Weights of a small GPT-style language model, trained from scratch on English Wikipedia: LayerNorm after each residual sum.
MLP neurons of a small language model. Each row is named by its layer, matrix (down: output weights) and neuron, and shows model dimensions 160-319. Each number is 500 + 50 x the weight over its row's rms, rounded and kept within 0 to 999. Numbers have three digits each.
A block is one neuron, or neurons of one layer that tend to fire together. Before each block is what it responds to, as a language model described it from the Wikipedia text at the highest values.

Responds to: Mid-name piece in personal names. The period after a middle initial or an inner fragment of a person's name, mostly in tables and lists, like J. in Dominick J. Ruggerio, Jes-si-ca, Jo-han-nes.
L5.down79:564545588485449587558541462467554580394544520505430546549481508527497502484531573486366519510540543520529453543531466476405474624510531458476487509469466511418521459497434573428524530529507489557459456412426557498430491423630562510472516518532491550528453464473502538486547473476558494516560494611526489463501540576529420475465537488477488534498462473568457441473468501465398531561468472484554473547475502483434506446483487469482518485498611489467526409417488605467484512463518504
L5.down351:463534558471539519431612541597523516462479531497397441551450518421507518452517468460465469563517470554511513554550483503496664563545599465543500560427410449448531433542611531509481524502455603516455469518490551474458325493504449552393564430520509516458461479532420506609566425553471517519548439485519455511558579547478508431550579530464512449507468418500441446561491463545547478507425501497463455454423546497518487455524506499544446494480516505542426496436491530540463528516484495
L5.down998:525506520498435526517405560488529480461484456514433584464522483509601530515489458475508530497466551545538464483514527498508465567481459475497418532520490520584473482539509530510396479527487435518578491490562556480553502432534600491411438539480566530458519435443606570464498474537536446452490412477477546342529509464461387550518521578423514524499466543487497524460560465438439529441412475464554512526505499496483540486518521516526573486446543523447421452479483444443504555464554530
L5.down1165:426522561584434572477496524509591472484489463484434461579480540408629468494481460421483506518506557498447479547464475460555486575581501463476492459565539497530572550489456514522441422543524465526476459466555524482501438493505521502478474508485498466494535479507481534481517553409520538456464513543617547421526511596471399535563498602470492569422372482367553490449489434466514496500516464481550536440528535408513478520561507450477550503502448478556574460464607430448518603451484475

Responds to: Mid-name word fragments. Subword pieces inside personal, team or place names, often in table rows and roster lists, e.g. Mc in McEwan, ah in Abdah, ez in Tereza.
L3.down519:483544497516556621511567538555656496500543470513433470590461436444468573477533491493416410499548473549559387444524407557536520541568483511412491558524510458427485471532533540512530525585506554552508363400489451437514468468592479495474494557548505498501534423553443491519487554469597437585459486471572456511519592564455445568430484391539514490520495447486554490550442530474490499590590475448568439464422450404502429476553498560468474501494465493514529523467514549459504521486552513
L3.down1248:634483553518465581541521566468453482403467546518491539426500429497470505456448540444443422514598447552526394518521420500378495625573495445503542456434536440531422523511447499473502508506508476491490499474466522534562568550599584521453501552498614526444573474526488564561505525523500526527516524464499553553466567504510470483447490482480538341474483492559455450496446503445515502471464456447549501383510441436496579511555553584423455502484498437492517437489526503411476482473527506

Responds to: Wiki section-heading equals signs. The first = that opens a section heading right after a blank line in Wikipedia articles, such as ==History==, ==Reception==, ===Gray===.
L5.down416:464497515540509493417486497559528423516424500427509470482498482469499479534558436489578505481496510468499520570497434517536445552482427531576474434485482507561460412456470498482367471553498418515534573491517548538546522490424488393540458560541496412457611571546570458538571574503472520525464444406459517459559489429506448497482586521517425468499591447577430505527522576468501488508572498565501419509553506602515513543520502503505542454464457465364508402387496412512565474431575528
L5.down468:449506445468549489480569499520402501501503504498497524412574511486451469494503424548502536492467454539366463495495465497544496497428457513465458446525573502422499546518552594416493486472555509509566572495499456487474544510398541437457443606505445507586506458558585548581451565436483584484453502598514473564602512501495455446478523458507481622447449408506473508518469480503437508562448480495478442517495488619577521535490503435509506473551526555465481424371523392539523531502512503
L5.down613:467524475517446492478483538478570486471472498530642459613536495487454579472433483550586473485542446480477466491568442484514475457506417576429592549447501631517560487512566473450383514530489404515499499421549477561557484529514580439517447532553518487426415401469541596493483576464460564555508498381533584462552473563506481515577484406414462457557518508568608516452546497488557503519464500494429497569503540408507464538560514482469544535528445491573474435501504535475597558548529463
L5.down1003:405478521545554494448439598520533508565508526564493567546482507512546480502530515504522581511480506569487461468493564555618443512489497443571464416514568524549400612440458584481510471451566445528510411588575478589509568468471534448501541486442580473473501511428481441517436556496502434540563397465442543512510464542499500498500450400471436527425618480509468524505503548520443570565522436551566394465502427537515374553546489503493500422521456570519565457485495437528556494422587456

Responds to: Sentence and section openers. First token of a new sentence or heading, mostly sentence-initial In (In 1943, In addition) and the first = of a section heading.
L6.down335:526484506456487446443498549465462486473531457523466541515527494493463489451530483576510489452451438518493590436447396464579461443411534452449523482474442506531425541413517520479462589541445482593566542511459458444560507447405543492468587533489611562493434525476552500441471443520533435529513583539571475490465494499517498494495404437538510453542501531461469469470510544461489483532477510560536512538610552463488474479541461580466542472511436513538502469513520551496577471488564489
L6.down563:490472534504472503500563584354523531514446454453544423486410544516490473450672512505489535434505529492519494518598518577571491522479561421477434517470511478513558364532531535530386558467487455473545568453554453477529480525476526500409501506503476472456548513538503503444486480472501517555569386634438522532514446567385512353495491488437395546498557494490519451575544499438522534533528411502417429511519467529470471493493514508536524508530522478472540520467451494607501524439507525
L6.down655:585591516511489518556488538460591425481476512472429491519518610563406537553513548457399524485559574443504543610493553565482500438493494554462399511364536514590530498508487431468451440522470469520439375544528470554503463475576457491410428451508516411416485480544495584588426522472533487413477504531574501537535494523510548482566528456477515429416526460540546458479534517569494507511556521517486504486425435513473520502426478430453521611540548436416421439508481517554453497503535551
L6.down791:516476372544578514516432527571450524478570511469438488464447419572530460517507544435613465490416491480529620545528500551598479414609608595517565504498469465416444549443589533517529454423489557553536400486486388611445408531483499422513538474461495486492550523505528586429505439415496563561425519524450561519543431537441522514527491425445557447514477457443513483505510497473553514579520459547518502439552500565476561542495478496563475410469498580461487508459503523495479541543493482
L6.down903:507488499483485584482503450468501560524558591509471433499610571528530526564525517483503512532551488430588485413454455466417454546468493503602397459495384486441452552480446502553465414475463550547472514486505494507517477486474402529594492506547529569507471429529488483551456504617511462511410523412566464496478504512489509511493371502453506495531378529537545478479491492441508490428476555527556507527488557441581546513467575487508662380447473483500403434508478467538478431487390549
L6.down972:551420514487476501520374441570488544534566459532510491451700542603561525444445483525520517505464412481542405558571494534513385462471535596554525439538482547442510462436446546626537511472558525533476543523597489489488507507549456526505528525526533519585520456495581570490549438488488486475540569591501502460509563482531448512444457547464546475435523507478507542510473493494400469395458415510509531439430540548467515471498570434515504496428484430513599510415507485476481475537478588
L6.down1018:529513575495511593532534541442445448496458489520537502477485492459565524460591518494490529512484488508553530440497502498513482479451480447437490485439526471499499493439497532494455448427474471451518529449468556542506531576479531480477608488505492488508542563578590508443518521457513387543575467561469473502482576506422539448395541526525419623506420455464463541505588547437461494586467518512537498524545545531448553517503472537437538568460474590446491445492524443440472548435534490
L6.down1205:484523547470530548524520575423462414560492415462537483500583410533405617422479451454502583579507467524513554516443486486536440517505505533507493592535541435477505506456533492502577521470445442489543448489544533538515423554468559454495520476498533615529410531525538401491496519458493486526538446522540476537569620466482521491493535412417517496576499426597460472506532609519464513465533500610461548607543410476442471498381495456482521515492493467361507414531547463482512563479481479

Responds to: Mid-word name fragments. Word pieces in the middle of a word, mostly foreign personal names in lists or tables, such as H-ja-lti, Sv-et-lana, M-lad-en, and partial CJK characters in name glosses.
L6.down14:559483536531427526454445539476457492468444509502566543426485548504493485603468527443489494515426546479536547522531416489551581544509573470548534397548552502424513464564505497476475496509428503421523531467565512491517546501429473454405570518527526537489581475560544530465503531520421528617455569530485449505472476528362517510458521432450503470545494564433488551464563478607503430444470391489526501485450430436538482455477511471515425550496498538462551521454448437534502491572503496
L6.down241:593450476491568519542552457530499509494472518522572497477517469430543499503455483537545499466475472578526397517520422492444474527529500499470556485459459461497463489424441470607544463523469446524528414533431506512501507464442441565558489508435563556553476480548540563412483502541544400612466493522510505461533505481460407524537503544476558543437522587503472552476495548594545477426561486473520464537458420589521470496532533538456465552487462539584495546416504513413438432499569415
L6.down366:551428495457538553485493490486465512395534574508561465513521506342558444530503474486529422513535504515492570568481463539444410499432469492568471492497549481472530551452542490545420520515492468414458450480486496464452501470595434508436532534549485406486513538498496441524491459490485354454500559512452438467486467458489465586506521504528492550445517489465472578520528524484409442444496573535522506541497499481465482419585638516495559579472471484526563503397525552481531485500511536
L6.down411:389512519531552454433453484537522473491517414483538560532546659542562464531530475531523495551531442546524448483597613546536496473554484512491492549531613515463508474423567504576442462435461492476493458499411448462498360452482610472506470535447588540459457480597437627466413450508517500543536455470497587462514504535499368510459493551544486514432508534471481544412446545533549467462528542478562518516483495516486532478590461548530594498534505572585409535499528463552506516471466426
L6.down581:548526447553527528584506483553553469484458441499548518553444572400536536540495510539447601505506560577486559388465449500590558525564484478521398543525533466545483555510476504497524490445548488420537431492506473390522455506490446557505472589605464523403471468461459487534480486498482536554411504516581527491480475513465329641482511502516536466479542550427527515507556515483400558442500528561535459498550573478481486500560506576500461533534435478497491515471460477509417448350556454
L6.down613:483504496494532449434583475547548475472482449549437503455454512366554438515568405531503539523504437478395486494478469500503427391570496539467450432561545470566522587475490578505516525526466475507503512456546357468501431478454661533467521442552564478568517554552495515534498394513465488420447480539478579475561477483523480460593485527442469505525565576464577549458503555509552501466468631570495477541534598495413491488496489507524493473519429504517539490515521509542467440421464571
L6.down964:477445484372391544539580495444511485376575434527586455526397492515533526492526426485505537495508495550595486451447446490486538463490476527477505534537573408543597542503495588592544482469520503507425504529512415565459502459561468539510441562540497592541533458460471496502471573544526501483486489437491497465548440560547446509498564411449455519480467518490479532537558539492547501449563591435611476482546558467423516444501455534516461513509487507557479467436537524573594505444512458
L6.down1059:512492529547554565486548519539468557503507468466511462586401537408448603463625518543569495564541423478450460499464557450474459482400542503470512462598533509555491496478443469505521401491555480508492587468513563508496576589489475497477518511546497503373581467471457557535427455561424544557463416539567497399415482424443490564490518487546533517482488429522534510574539452484454518507619512482496523460502461499509443527538462416481553545495503537550467549452502443513576544433597518

Responds to: Preposition "in". The preposition in/In, especially In opening a sentence before a date or year (In 2011, In March), also mid-sentence before places or settings.
L3.down314:505467605546460457559448489433523459521458517564452507419664579509464491502555529477461391490523420509493519447587492467430493456451499562531534584550500442504450505473515455550517524466511573589420579571393474575524527478568428560467553545519579591491488463558532447498489427392558513504554549394432572626492469491544417512451443508558451543442487437463516536527468491475450456568577580462513583522440579523509485488547416474513498622470350460496486487516588419526531502454465490
L3.down1155:570434470558492463470521504440502515485495446498421528476464494486651455426557562552454531543555483485535524490505515403488571444504527458481420533503556555538514495579543460524574459399497524528508518497499507499428548579430471541385521477553515405570490477538549535467520455453559492435542482450531513529586469512501476506487576383491458442483507459515394484456462507508491459612478506608550443446546426492526501503457484505601449451521412527528490576465566526599540513481477471